config = dict(
    hidden_size=192,
    norm='rmsnorm',
    norm_place='pre',
    rope_theta=10000.0,
    rope_fraction=1.0,
    attn_scale=0.125,
    parallel_block=False,
    init_std_qkv=0.0388,
    init_std_down=0.0555,
    learning_rate=0.00733,
    decay_shape='linear',
    dataset='wikipedia_en',
)
MLP neurons of a small language model. Each row is named by its layer, matrix (gate and up: input weights; down: output weights) and neuron, and shows model dimensions 0-191. Each number is 500 + 40 x the weight over its row's rms, rounded and kept within 0 to 999. Numbers have three digits each. A neuron's up and down rows have the sign that makes its largest values positive.
After each neuron's rows, "fires before" lists the tokens most often just after its 100 highest values on Wikipedia text that the model never trained on. A number after a token or word is its count.

L3.gate167:547483564607539466471525516413451535463505521480447513512496533429480508570455481484444526476508536525469472477509562494442538520526487480512526519435515499400497497494570493453513463541472550515575483589536517569496456480423454456521504489479506418505543511553542458467535504474552481525555469551580481387383408480518492534504533506511555522477444524453451490542509485497577541455511528484556526508526532456519549511514479466511464452482519464498457507490512524485558450558482529417510466447448508595489485503449444490493498501501484507427469529538489533535497507490501538497
L3.up167:426543467489536494551468479488543536529469591523510547571625495467512445556470519469506446507472523458512467512474528519527509527484518533463508522453450505448474493466592522498515560512538423441452553499503509566480487479460409537458497494531444501563557480443475441562431508518566503449519469523507458395438485464566513525515455481534509458498550558455555584529491500456463508489466499551494517464565550524593504466453524471460438518479456443496489479497517454521498518540485481518450488510506550455483505472500546435504531455487480492447498558554470560544493540530465489574
L3.down167:509478444436509478597533444466548551471472508509462476513501510521550517562503525606538533508532464517541443490494480492525494534540463515532523514466491496473557539463558493546507502488423524480474436466483477534551551475514429486480511534478572485566495443480502464498475456454571471461560462492492450523546520474501477540515418533522451482571562517517532531495446458535473576517493578528433409488560434469490473515501487504475451553538510574541563491476467571574410510536513545534522482437496475448441487552518534474478546483481449552500457473496491474518429569427461458515
fires before: "\n" 63, " " 10

L9.gate446:520534511491578557548518502547578542468517466463482531536492513531499427480468469468516535466505529472411448477560428500488537498515462461534526461499500442502517486425485497489519465434495495498548458515449469509493543539449556468516435486471473507470481427523404509517426507559510464529455426470504386454521489520478477465576541521509503442494454480555539470517547515478543569536466459484493470589562493436487536464484498499535537479521471513483489557591468568598510466504513405485517495546466536462454535541438433468531507518446521473499505470537480423493526561455490541535
L9.up446:482504497554516460468473518490524513527503490554526505438417413432499516567532532520559511535501567511480448578415472490411448504449535457539464516522582504524405506539470471496497511534540496522497577452459459483547477447490451551573431446470495539496544462410533452452476515461549521465471507507538471501512555461549498476469522485561582515435517473569534522505478572462518555507496548510532514503500512446435511535444499504479552497471510497479559434500563522549566523487487452476427510495519533397511537514454546489536578543483458498499497559545466518473488481521474529485
L9.down446:605558469423533570468454606522464521456520463533485501591495458470536452484462480469566485541520501515508504497534412514499430486524475538578556473567370551529497477542448538493490588480478483525525501474474523480498435517489457476452496461449506475546499521437413460492472551474482593485540527551558560502514488475471528484539488520466484418497523504488455504572509443512490578504483541437501506460465497451480451513510463485533489440473504521467507463451527450566470522535518473512479546549433475466448469485452459426449486465531514525503531494465492466513486482488490434502
fires before: "-" 74, "\n" 17, " " 5

L2.gate359:503528525546462474558529560484618474456572443474549415542434462454481565555466539382592528548535520487455488487464459495413488505503497448544510514465504511478484485533484511557536497512481516482559469565528454533503449522505542583419524469471479501497463536434512498479480498464533535505591503524499494495465476447456483530471487507445577442449495463503577514448506499534491533470450540407465473541479448505500501482445533555478535527561525507500470455541523526446472562507540484548460502534459482506476454531490539540579475421497437532497453497480449456486484492491534471467
L2.up359:537573520529472533495541456524444497469515461551554508480512411550483615564441485512459443473498517459480526492473529505426520531473511478557458469493513518464528509596567482533516486483501458509477514550487466559462440490486504533472475523540483555491511429588517487485530481481409422516540471482547490500523473495503467498466516547512529523472458491439522487444470501494536560449458535538509495538462513579452519436499528431467579571481563460432460497542412469496475543448446500566474548544537475514502418517527476565502551479517515565457543451541449489506467564451531526538
L2.down359:515558502457485485502504506478514530442619510525547472567567440530497512516470508493488529512543565457453591528482518506508554551538557549523456525505540525463431461528514568455545545503531377488469563514492432574470392453599427487507472510519480483469454484515459487577520484528496529521520557475501570505506432508479488518512531499461527537465538463515478539464453514494493468493487506482532539550399551556498479463488459524452496565394523488431549521511469469519495487488477505530491500511545498553557538487521489580524457518489495506476539470480417542543495520472570510528
fires before: " is" 21, " was" 19, "s" 6, " also" 5, " has" 4, "===" 4

L6.gate100:435512538484398478479480488454407463520460458444441531510412491495515488504508501463508488450534528452574460574562437454482552485496476405530569488522506405527512545450555525496552492473565491524509485491574474541486459502492560516575450521568466456510470526533502513471516552521472484491446461525603571592495505474459482526558530573467547536505510478583392457530488455527512495499495528523496449528462523541476529524480495528464533502542476490531561500534516503538528513482561452467427450554490539529529472526492512467538557486493463463472456547449481517475480493457510474455
L6.up100:493551489437469459528528531510495473520535440472460518541564464486492498510491500526479436506512510523541549580467510527421523464428449471514481485496475457436466455429523423470497556529560566490466520461499521474522441511514473509531496528566572494511514508521459448432482550537514502411484564514535585564547512449530529523457539565527528446509487492493484421574484472495485501494534524553523471547581536548452465478392471556494489504501422473547440544575503483535488532508540439519446476599503516499491544510500495507495493484570558463550493521450558403502463451519466501478
L6.down100:515547509482447472483537455561530477517443440541551476536501452517397569460435513531545507493543499477503637576470495460483490477462531487437503523479453553494511495543563453465516433467504540556526508465462546573516480512537539509560522536562513480535448483521569477513560494513487578549545497536496457454527431503529453519491481502557472477542488489521481456484530516557559521476483487572585506489551537522428439491459402454425512517598450495479504530511498469504473477452556489438493462487528545518456502542578509505511534449441486448490534481507456528519466514467507463460
fires before: "\n" 32, "ro" 8, "ite" 6, "." 6, "il" 5, "D" 4

L3.gate141:506422541521504465479478431472526483508463443506545478514465530559501444566525474525539509552469461488447483495497469481507477495443511470531535508475528553478526483521414506531495444486516467530484478557523552562488478476506542492559447431470507570457434469498434424502511537462449462495388480529530482508459492503479481478504537564510504470495505438494487536550463454528514456531503387542572541513429525496456492470474534458435561485623455442499517532475495473575463501547504525536513450453453538552492550514500547558460566564560502502561538553524449516462521541481433565520
L3.up141:493472519481489507505455523439502498429506497572513525462564512444508528488549554455498478497487500496543464499473488458465436503485503528555458440408468500515420503547473458433557532435567610497494506491435461539539567450576497533519451502496570475502533472482465508500446462487485501546445472549503454434453456486449429501504484442448518549494537510440483522488577522525520523492508469478571533604507495476488506477459424483488505561516425533491477441491521513511487522531450506487597508473511532554414538535545508536507588493510549485455475451454501498550518424526416487521
L3.down141:523413471526450543524463530552505462547448506547528451573508534523500529511498467436486565554496565492418547548502510465568568528475481514489535505469444560481544515533464473400468509522555475483430476585572507502537400483496498509499531530489527561493472467526509547480476537519447506480499529455508540470461521505532457432524542526461541520469427469496541559486452467493436509519474481579476472535515463530564473461429571530468590490495467479502493463498519551546483459490519502541468498507424452579513521514432525451479543442499441485557535573472507495528480553521453570459
fires before: "\n" 22, " " 21, " Re" 5, "u" 4, "am" 4, " Sa" 4

L9.gate477:538444569551514512632528496464543491445520510437478502487517452470460456518473496548488459518495448595494495479506478536510504549491525492522523440498523404479488494474482519530498447532457526508526499481513465524492530505504464511580545508507486459533446443574490454502500526448575513490451506509566478524454486471481545506477544633532515505456455588501549511528501473524492530465432491470504434507462488483547423430504547504427555519495481541549529501569479568495534492528467476511551473559514467429487505503507538495432461571493601525455474505508425524472452450429557549462
L9.up477:513396453549488430549531562502528498442494458472436508530451513524514508506534405504502451476451450475458569585505514535484484473502469506455503457427557552448549512456466536443580504505495536463517568547452538549526572466503389470574509447476497472510468423465548532449548498515603440522464533533510474456540498537450503496508500525526524490482517514510497469552505479578552502574524542566438496468572473498519482452536481521454535544454459479503499487477493494513510471512477569512526522453496476473573442500530516495515482498470532402500486459473454559496426492461529490494
L9.down477:492582561461518497470488408518490551459473501515589435458476509535491509505566444565459434427457550569540505478459559499467531451509485567522463504487548483529533503562524555509465504476447530448507561525557501462476486495501498537604474501523528481481481500479446488539533503566493496479460504480484457451529520465485449516470573425486545518537468512552544484439480514496476510460580432529521542490529524495538488549546417537501502515446458442580509468493473566521526560518469486421535531516490445566506435463498514469569505549435491550413561473508488453553522469533471526474
fires before: "\n" 25, " 19" 12, "ry" 7, " is" 4, "se" 4, " was" 4

L9.gate488:560467545456534496447537481553494499462554520474463491509565454569454386583523461514536575514470461504507492524472480484496490568447487452558471443512469422531489499444521513571466538557535486539498418440501560476478499509508501465461500495494453510542516513513475473513455516478494523461511422469467515565495551568469501504573497514492406444481495538508474539517444543518519516422543439500512554559500494518518531462472486528449539444493496484519493531561520573540493484595499492442500547547458581492522412512568478463510521471557483427511505554523436522473574484541546527547
L9.up488:471482550505514446576549438469546397536534461575508534505507453549479491534490509446592542526511525532474521552564461516451480403481540473554584485556551495510454479564501500526501487510527529522461473529483431443516514468514526484510462527441466478501491512414553524530449493493443498512444504524418497444455467484484419584478490464535557438496489480493452497463503451525454438452491564470482496523493468530462540477488479454535524544517505442487511491439509495540493540512527513501516565533532554494467415523469457496494463417496481471450449487527460594510415488552567544537
L9.down488:481440403488429507529513508446514509455509510469534487555506444571506522504542469529524444475469457460505504535578544533515475524574531512627480519474512449494464501506571515525485544465416492505522532502449506566477516448476510468412488482571533511484470517459517459477495444529460519543514495502531515501526482453501478537509541512532557418533526593458466523429499561520524492488533461474535495528533546481529434508485500450469479484445469522479551478570591624476446538520546554532444523528475480464433569576481479500500445500535529509430510518569539478516439470469531505538
fires before: "-" 73, "\n" 11, " " 6

L3.gate488:490510518510511501554494504505505478478560497517499414451505482465506494470543507503482559512513422527481528471509545532387516457523479523407472520447513452459475509442481484527516546514492462493515541532498501546421446564450457382524471413569526452510486530495498435479471532455446504521560530524517537503455476533426463492539514554429495503466559494480532465430446486546512470536471533488501490586496479474488466545504506539390551561469507418473462512483480515439478463517408457529483455517531601516563509491507551510438535518551503536529553531516436511443532537510559517458
L3.up488:475537494479454523512512522475552507548446498471595499480547498509495561451471429553479598546460496520490557544440448414425513432570503503537501504495472526417486512529476519479537410474440400473544551544491523486499458489525495526488453588489444485467472487419439542558438526515461547549472469501518489511478484450542497574488557532442522505541453516543503570508502512512533459530536497514493464484442443548554567491469448558492468568415473443480461473508540525487517470504522428533538505479515481554470456482533513561490543509490438525445503496570467501517517486491451542479
L3.down488:429502437446509513483549501552485521495461555464536488520508550478509512517546432574498485490557491544543543483371527509525500538611499459530513547499480502494563532436498545498541394494456512455452550479461499515498459521560420474480525433508536534587494520521513494501485478588475540543503464485531507499559517478454576469520455475461531496479415440508460520469433544483596436516553537517524502467467493507512458494527512572513530451456486508471553485466491506543524514455551481449453527506469453586542526492564535552484539574441501540525504486449505480508526436483553478467
fires before: " was" 28, " is" 19, " has" 5, "s" 5, " " 4, " also" 4

L3.gate330:499561468484586522438496474489524532421487497493529557490474557468531473567516529489419473491503550522510473514461406540515490554510425480478535501540488479524498495451512473517507481475488450483566498539514508464534532421476512464500578455480471449559471490449493534602492470477418531526515501451482447485515573517497504518520546487498474546481515470477506499447492471552488546455588481508524519498474465433496521591544510457394520431424398484501610501468522477511549491498490538503502453395445454495518515495510594482458478469456562541486555553484541516496533516547496535475
L3.up330:561501566506404545469442565448460500571467488578508564493541581546489453505472502551565476549526499478594450547489511491537483437402463493462508506558439561540504491504496483512525440515418524505511448463427554478528488521508493486494519549487480464539498533477512529478557525446431583561484521501534456537529495448568475551492498489421493509488542539486460491516432444531495477515497497502544553466506469544490494546471536543603564523491460503541588485538466541621524528488479528519522521462501451548479463514514499544523592478514478537455522545490504487530486523496490515500
L3.down330:440482508543557529542576492539477477484466503451484511413460462487538542498516516425447528465506544484506523522479483484522501559563543550497457508445535531521460504463497440488452472509521451533490556535555525492464508475457550466504494504573594504495478466559448501549522567559487503488567469496492551460511525531475564476503510501545496498502430450466572513457550518472442494486579474535531512552555551401427492504568461483416451471421527478418512495520536515480482454503547528431410474459508493444553465483512494571464475510443485526482472512556481414442496502507413487507
fires before: "\n" 93

L3.gate107:463447494494462510502512427566478465540520510609470476517506463482536529535468530519416428469521522506483470424465458570515493461493471367441518494523530473480446519498502526498527495415473482451543481479437443501478470557450510491528457499488494493571491483544516502474501489523520444539431524472556573541436529498507528472538460509462495422483485436447525412531513454518502466457490534461536478466513505426481547556492545527481616499455460515510415516510513454508506470512515490581476569452478499553499466467489528519551511373497534487500532503486530542459486536529576541494
L3.up107:558509467513470490473557451532446506475573481586450504512488537463483517509452470455466560465477463379552481498468527527542509488495495469538489465495504506454555442499486458479472544465512482538505475458498458511422471380544531446499492529490544462548499455425453550509416499457583529489520457423481467481442537465492526486505427553472483511501452517449508581528509541493504481521547518502545523454505443483502453503525603467454574554529473549506523463520529490504488508496467502505530510477532570417439430529472448526508417537501547574450444456479456481509445528516457491463
L3.down107:545451459436525483497494481540459443491506474503521459521520512496481486415548526484545458408494490488538485471520504534471488454517459521533512480501450504528464571584471453509480574468511538549537483578491552570467469483523493513392479445475531479475506432462524467573480429474504470476527518550557460503481521558485531511518491552446581490490448548517541541465522504443478552506528493510484511484515569504490531483509540517495486552475555532482471498469524533504553382522487506549550567584419431464479474563490457463570548478480481511467445584471555483538510473464530577405
fires before: "," 31, " the" 13, "ing" 5, " in" 5

L3.gate326:508612529521532483564448489532508499469471521526473546502494534541553552513448537484443527473543549481476540586563422457527448479509451522517441491415409469471564506560571530524493523478458488537432533498496417463547498524554445484512438547485485496558532405473493522467512488472492549548560446529468497504523516451489470516537514479480514526540507527453540527592470538516473448485453494576543524469510448485528513465527486481471558477439537546467475518537522527475530530547481464480646497492481588501473509451561501480512461567455496516546490478502524494515504513525527565556
L3.up326:535519480569467544436575504515577553487516506422516520490441482510484522582539492591476489477450471466502470495575487496474485579527538457574546563477436496478498486468460498572439517504505494429494436557487431492454495454456489494507533532523419524462431504471493467602484506613510497536520493516462559476529459538462467484463619482526538490504549491570482492497484534475497524518510404517481515466540468469401406512480457543524436491466465516478490568513524519470538426492490518517526512527527517493509504499500530501519524519509473490484503563500512452551545521451508576441
L3.down326:451491469406474443499536406467435474434489474475443500511487545484489511565462481480471493566453552530523554516497563528534526539494528530550448493469519534552450481510560478501485533422441537528511438480540406496489464445468523531550435495505522546533598501427541493493527518474565447476499553537488422544566526511487491482491420509470525498475459567521576513440528544455529500489505477525484463475547452489569542481503543473497494521455459441530564560457510538515518516478483505487465494495488579531534404490488423491529518471570518479512491498456558409537432511524458526487
fires before: "\n" 67, "or" 4

L2.gate422:542510527523507516426555507524549468485535507555482496463544598491472508549518574503467465475442554528402470517543513503472496570503548525521471490600462483470480491423584482519517485533450547507487494508512536453516496435475503528480463585509514575540443565448517519466515501534486459471430514483557482562469541515527533515497494528493476530524423531451573515498463497526611490426512521518534560469556388498547523509426462536530525490474502498496505462525567449537538459548460486456489575523464450523507411473482537507515465484515500474453476548541453497538417552475511488506
L2.up422:473446418537459429473490487483511504439450482537530499539510538503448483486432482460421537506442538561488458518391520543482485566475483501521464421496559476470527502607516443435549575485515563550524456431530484494512471468438526428459501518491491485458510540496491525503544499502441485477523475531483463501491581518479466485506461501482493501559508517482516443459453447511571429521515547514463507547576424422451554477458500534506493568528460546568471476461484504453551507483445518468435501520515495474517569566500509498465447555474431487418571508533467458484539513473503457500
L2.down422:494510558557526488510458505500464539470549499470499562534452430517548427494561541464550501493517548500512495519470485520483486513547505503487527546523472523582548509548544509566508494538469432496468532570475537480480579459481532450414513466425535519488479501560567462454481429542424530566526576487458467488497533469453529520537505427558472479504593529503528526497454546574497498508548493505456469521555507509443501563445478474453475522464526512510596489508473530570566559510604548516513479468448567440497565527521454533491548596505522463448463476499475555522471474519483514480
fires before: "\n" 30, "-" 10, "le" 9, " " 7, "ry" 4, "," 4

L2.gate213:478527470553510519466575491492465494443483514456552454558521552528444500504534549435495525553468569487552549534513491554465432463516457467516490475475460469488483466543446531485505547500447394472557520524537496509507479514498450442534546522453522487431445484479499455461556434493524418492541477456522490452452472470544541464484505488502472471548470510535475524566537489428547447429461550541488449530485435532473566567512568531519460523513451488481480564484556555472564510545421487428457450563524521519510473513583511494455537574429456539526507492503572446548448469506473511476
L2.up213:504439552502487474461560474485564496532544455475485484568498557508559560493514560499451450524488545544520535393505503503547519451491484414445528481539437433473475431567447463506431571493453439472532446461504433511534488557461542508527471519482511408519489472473504534455508522467547412482521559606497501455510396523489516515461540458445461548537552515546515478462489549529455469443534532505550516478496505496466521523523503556445549477494502482551507549561487519501532523484470544482421412457536525534555464496511491481483460515541484491514526433515514497610477511509493497490
L2.down213:489465487502407568479489490476405524495465466506541479515486473507488580449490467473473505442455536518512482500555494546501481551544504461491504519481464426545500489563472478521544552502493412503590445524558516503553515486515508465601560458496534497477455522513488532580550537494461411539539445456454525513541530496550513465534490512547524497532463420538556585540565488497457488456512506545488505444511491600529515482478507466534503467510511454525518515482504520475479570477527521456514454504502580504461578499543490489436463538496487412480497471543561420481539510571408414521
fires before: " |" 44, "%" 27, "\n" 5

L2.gate423:567521520510485481517441478450455469482501511462545521545548536475517469469396544538546552565464505527494498541563546513504532501508530447513527478487490541514533478534531476476456421488520548513475587522458503475501450481479518475525507503491530449541518512402414442501476441535456500556529532438551495525520502466519518457541505528541555503554560460465444435592528527439406528501507552462553546596510541494510527497505519501530449505483614543502480474457506512484473461570509542462518457515524439464487409559563480430470493534457471461519566487505456507525525489448519414504
L2.up423:456520493463515540506531459456533531531491450515527454500500488491578523409534497502409457461530471491478535585508443507532527602561517472511488457487521519476549472552545448412478492440532500488383468517467514507551603497470498461454472449487514482488463521483547497519492461547473452501493405535492560533516516526477474535552452445536552496512454490448497510539526536470499532473492422504482559522514525469464408478539457533470506483497502485541487438541517486463445534506517429482480540444522401481561449465521467517472502495453582576488577494516418505476558489480538508556
L2.down423:461477461496567486497444469499496537486557466551524476515510489526485556499548537406451433527510512415527481591517466476532503478585436527522479537428540505448549536487534477486519533475489535505452508475543514503478562487541515524548437554430531529592514581518531488519521554530444499467525443485516475453464517479482445577519477439462578457506461515426529539532528504513537511574531416499502533425536487522512509497471487468507513492501499481571457549539506522459493474491494519480491569482413568523505601485467545487494495540550499559493599467523524421467450469482568477474
fires before: "\n" 38, " " 20, " /" 5

L6.gate292:510581523536531517475540538479407446474463586527486507532461536457522476505483488476463459499503472534555543552423507520557467479520522543480548478474498463450494480513449511506517513451466449569558499476544550495574533525459449484529479535428520492490505480523509493454602493515516505504420499514564510604463463506501513476534500492498504470601501405547544468499587479535449434576446523535493516498483504548443517533496447485453468459478468511595440481498486588501480470542459495578424456400543486526501522557496525467459450446510548519490501466482479498478463430511503498503
L6.up292:531543440469472519506537569420476562386420465544494502432500548532479504549417483443497514556404518506454460541479469497525526482495481505511502426515461474487541428483459497534502539444543491478548515518475539487434502429493491435553482471472560532550527467517506464515568496502551386501475498499443567515491510403499503487552453462515391541520544432480486461533453405466559528499601509494485445507537496536560472472485508495490457555468474524499505557484468477490521452542528438476427478519524545534485512513539496445484533493515500491454478529481464505510478536547521522509
L6.down292:488497430434513499493552551477442531465439544507515481431526524473557507467531526540483512470522454554498463549404489524478463554471527476522528455458515483490475452526468403535449513515517459471487471472557420469460530520487486468563478496505532510491564517472534558494564456506509512485445497547510574502531467536538468459548440505537424589550508475470582494506523546521470516570441501528589563449499430556461559454463570487489487496524445417552511513500516607531480546496485493492461507549439547507449476444511488487488544469504563464522488468566544460448496454546509491549
fires before: "%" 44, " |" 20, " " 6, ")" 5, " m" 4

L9.gate381:498512495474452482474504513507561480460505506517477520458467497571480528542495510564464492474509493512563471507471552477525466497527479506509471466468410579464462527513557437561494492413521541546515471532513419453479468497454497489588460506445398511472568437523466537467503567528506459468467451460497444484498391461543461462444528509505523500520504563504503468493497467498556484497483477510548485531561522435491468440528434463477488511403468500442489488492505535513527526526561482563461449508509540600587560560547514415473500526439444432556492474496476434470539457503450461535
L9.up381:513524597597472566495439454498570526522504558483467593484518425540473516497494515502487574490521554537506509530476494468462505506525582544485563489479524506561471459478424506502509511494466469500526466526510512483418453417490512468539514536529413522495396547497512541584513508546590507490528458518476581546557521516478512520470488549420478482498443534471485513455508416417532557499572565533522541501547557490542445534557521535479428449529544546546569482539460527543524509580530532485509537529463537471475532513528515492516467509547519518462483499503460447516516472490513507476
L9.down381:486505532479488494463399482489495547489468502505533481498444460482499625433535471596529428472529531513536497526520520462539481445508488526515539539492487478588517521438493514506540566502458568447464530516479497467527443453476501502565522509514501518463457448434459516466454488530544517510513529588452540482495449505478475595535446463440515564443475477629500456415479462471538503545501532470506498510556541479500466431517517479532530477443510475488547443571449556502492481523548476504463536519541503457548481445513520524489556470460460520553493409582426482473519515493535533480
fires before: "\n" 100

L5.gate217:428522559446538498580616452481561550543507479467479466546523511487503537478466444432439501491478559434485523502460409501502488477513459477533533481482466454470553510496501491506485465454516496492457497519530538442430502428485474500549523536529487493534502496486467522504471456526445468476421535532595464530527446472499543532484497530491488500558448434484488492458519503529546439440532449586482496502548452469546467523552586535478429456411480550450535440502554458550552479470560491461467517465441456497547557471501493436451522470545509513537503531507471555517588516483436490546
L5.up217:436510486502549498503508484458549500529483445478494463525514497527544434440498457502407461478469528538473505486474465485488513493567436501518519381480537433410530504507488607469446539426469551509458519484536534487494487498500499433576546557566553513531487457510450550476540523524535476494423492541508456609523468515517516508509534557500468497505446532468558530501470465476456463472499437556549450532546502460466496541480538539437482504476406551476516506508522456548586473472501511481474479486519499484562516527510503481429510439494552489525500469541454493496636467518412516532
L5.down217:438532559442448476480487443529505500536506477478471433531477474499536536484545505516456453518459530478550514502425498472510461465536482534468551496497539490483517579460491489478472465432458547524524675589526490454399476478440511500597523512580540483483501510513453566458541494552550481507481500518526486526493497476494531506543466609546484537578432490500543495509492479522521484444589419498468421549551474490458432539468579483456464485471447553444530524429493480503577524485542503522486519496515489456512508558445485509464515472496515494514448492455491542493519493490515496467
fires before: "\n" 99

L9.gate102:504531550411468462542533486472389518475427429435507444450524534484514432493534473409545492511520519495522538487480468470478459473452564485577506459485466506481587519532561521515502508564451482547503443465543485512477555448442552546548444492549531504499483460533516513604458529555489520519449517551462488524468483533560545492572559469483515448406448465469576480483541470509481438502530499502452460536521473423490504507492487509468440461471504495474461486509577526490477570523515544477528528512484544481565531492464463488487468443464534463475484504512403485508553475544485585461
L9.up102:524519524551468517443544465512412518380468536475522498485468481515545458477503536486483466510475521495489488480543445516561493479475515547585530459450537482569453493489490487462413533554463471501476458526547452538462512510451501591551494581451490571477512543455514424502473448544479514472405458476519439452512475524550486499527499425465504523462495507470538434509484476507515491438487525510511515543475400369507493483473475517501491547471528554547464518432574507544524577529494507512513535581541474522451498480467476482550501461439521472497516468502432428522490533548521588502
L9.down102:525514517478554471536441463425491479474467485493589485538459506473525464479511563565554438436544511534496479514512544507462546527514522533523516412483476432551466515479485556482472490489437471523508607437486489479495603466438500462315529446585492440528498462466491493521478497543542512485474504509439400414480457536515479443531539468531461506485431470466504501501520534502473445472509557518479461479506445459481542461486530517468506427445443529529515507446511522505475495505524508565452583528543512457518523513500439506535470520525513489483440482485505515425541509513506509521
fires before: "-" 76, "\n" 24

L9.gate167:490572504491518587472491501499440530573497438507494475536476558456452531513519524444544491486578547523507415476399544553481490493469538506550460488519517532477552525496496457556488467529530524523438524484514558480499491462548524545573446533488531520526574464504525515513507528479460502517416513460553493479532412472498403401515516458536466474526557533529500502555486489461481430529486508522478500481508456435455473462443481458464511467498487507463491496560625518570420508563461560512463540496523535497521577497485435491572425477486485448508471504479469513486518466477563579468
L9.up167:487514427544508514467497604493531496505546439521499483545514519490486520468513557451538451525492498562550455481468523558493438481477471491496490462451498456536533488510578517574447550539433447572477501422477540414446543565503453534504486461489520552414541423540524549431521473527448502473461520518498497547516507557512503540492474535549530493439523419458511419547497522575550533446506539513483454478469474500468566438440486501530518479475565487520472510469551586477572485537512476517519552544481528460502522507567498540600491480493473508446489550541476520442510502562434527533
L9.down167:492466475491484442528530498511482479489516514525518512534597478508503433506477527464612522534468516494501507523518453531514476509505491511523471527562529484492562470432544456466548506512536505519400464516456506554576509499536502422377452472475553467510549500441528478538533505557514471470592497395443477532487506487497459523503549464481505505480455506543503544494526461521506473564501510499456510442448460494505517518458493533510424505554470592598504496490455500531463537474459536543525487523420496438503496506519439492462568428459505543491443525496460532457350466517487430510
fires before: "-" 72, "\n" 7

L2.gate321:476546471476397477506533504468500463506487516435514513458526451484530425525478559552498579515501551490494589583509518500517537554571599491527481525407446512523499500468525506482502484498534433498471449487508417500488524433485424518504475532465455547477521493471520454555506453488445522486548467578541437485426466557546444513542524499501512498462474490519535498500508501483422497436556526436440583478474531519435469491543584457465482478515538476542513497526502459522581527561514505458571478428575493488541480480532480518519461486441471479542547509462510477572482564511436461484
L2.up321:528501487510484489455525499473504513540539479494475504494518487481519426523420520560457541449519453580515467563497503524547469501533546481491577491515512569490514523569437486452451556500543455499508483500440449571533394484572433508531488489469456517506514491516423512524495496545519562538554508542478501396467520465495483516578546492424560502506551483525464543437512468516512535545525479552475538525513574490493471611554485493545515492480462435534514482502468524522568562556444495467508451488499545540515453460486640497494446503439540465583478542493481513558517537544496526492
L2.down321:490551509501523489487456509479493473430581518449478473550504523532467414585440475535457518496526488556485526557488515486507514542515533556465499542500580492488434518511468506532452554478486523559554392567469508504471513458498473469573530544471458510480555489522519507466516490483441443425566496534470523452526452563503503471512450550444627554466488496549536468419514502498401460420497508430475527493510513508496505504522527421462443481431520510537501499493507464519557503533447487500581450416540540551544498486452580531543487499449475500464523542497480494575471515507456512493
fires before: "\n" 40, "---|---|---|---|" 9, "|" 6, "-" 4, " " 4, " —" 4

L3.gate360:477419517504480442538478486556444512506525541524567518534525547504457433505513549522425467529549522464472490511545516509524463518560502411480521504496545466413446511496464540501474503475502508504484487462494431452516511531499514497547503461513517542563535510484494455552561501505472495542475498471530462453501568485456522444491599458508528522496501487492450533426549502525387533519527557461529465468446508426524454559507518488478402452469484520407540486462553493506472570458431525557499469517538485512614531544462550537480517492544601436456514532515540537495415531451532542504
L3.up360:511488499479408525555491465466519482422575521559487445528531440543435421476460490479520451497495529493525513505509513548496518509521458519495470516471534552585446543512491577477436592511480421525366474467491507534479509455544502487495488457496541461562471504531495443554441458481465444510565427499554517507451569533510482551472490553457482547528529514413572488520474489449493521482398552508495491479451520499465564509453471450539497488567587454475475528470431529490549511514449506524458482484448518522511428562518464478478542460499466524527477543490486437486519500490462519547
L3.down360:410480414450589482505496518445480547479475418503554472482471553514494627461510473562448571485430451536535496454519552487442570517482452497508494521505502526528508473561518438521526478453470536537514411518535471496583511513464468589432475490446424486442511583497492467455501562552486593541556559487508465532466532504506498445509400500508475511510521427540486467500496471489496516455464484460457500530531490469511498470616550510484516495496467491524498542515562502538502470461541528458491510507508513478500530460493499504436489540535532505445475530488457469415438520516457485494
fires before: " the" 53, " which" 7

L3.gate281:455491512474554488544470497492452483510480511465441456544543500488525453555537514467488446479422514573487499528512405535467515496495509457472589549464486484524537484440467494480478525469461542538490502510530576486540556508444527495537498532579497418487436545527469488526462458543501475545423502492445590536470555512493513506581489509506478526453511491495472420481488477530473421501507461453539507493549423437509560468558556487477572503407532511461527445530492527472545520538483477458506576522511430527504498533531520521465505482485474439489564520493430475490536556610413576455
L3.up281:477469483481424584491469463519484504503538496509487509484529480503531535406463496531457487411486531504533463557518493472519474552539628501516451507513472465510537406493488469548490439510485421450485486592423520508563516491525528549568438543552479577530499495485424486471461490579467456507504498515497447479490458505546432467538470530520581516483510568495545504557512496472482556531504460484417475494517432426535447465477472443532471483507490563510545482512514489441479457430556460478490522560553517435579526526562535449495515493475512507553567487501486447521568525496495516530
L3.down281:480441506529478583573489460425467485487462544445552484486505460529563505522480481489445490463487518516512507592540440499475494464466532457483525517465517443542521519530504456515514428595494567465486517514423535520444545440408572527534467531535484470598476537477426509529448521595470517596499450484473496516497501455538530429496482463446456490561489531458592487555549453486471480530522545507486479506647471497529496478480517481497476560474539491533524471516566502558491506484569492516513494534519489497507459481562477482416506463477517469482491507498486515541521482562500529580
fires before: "\n" 96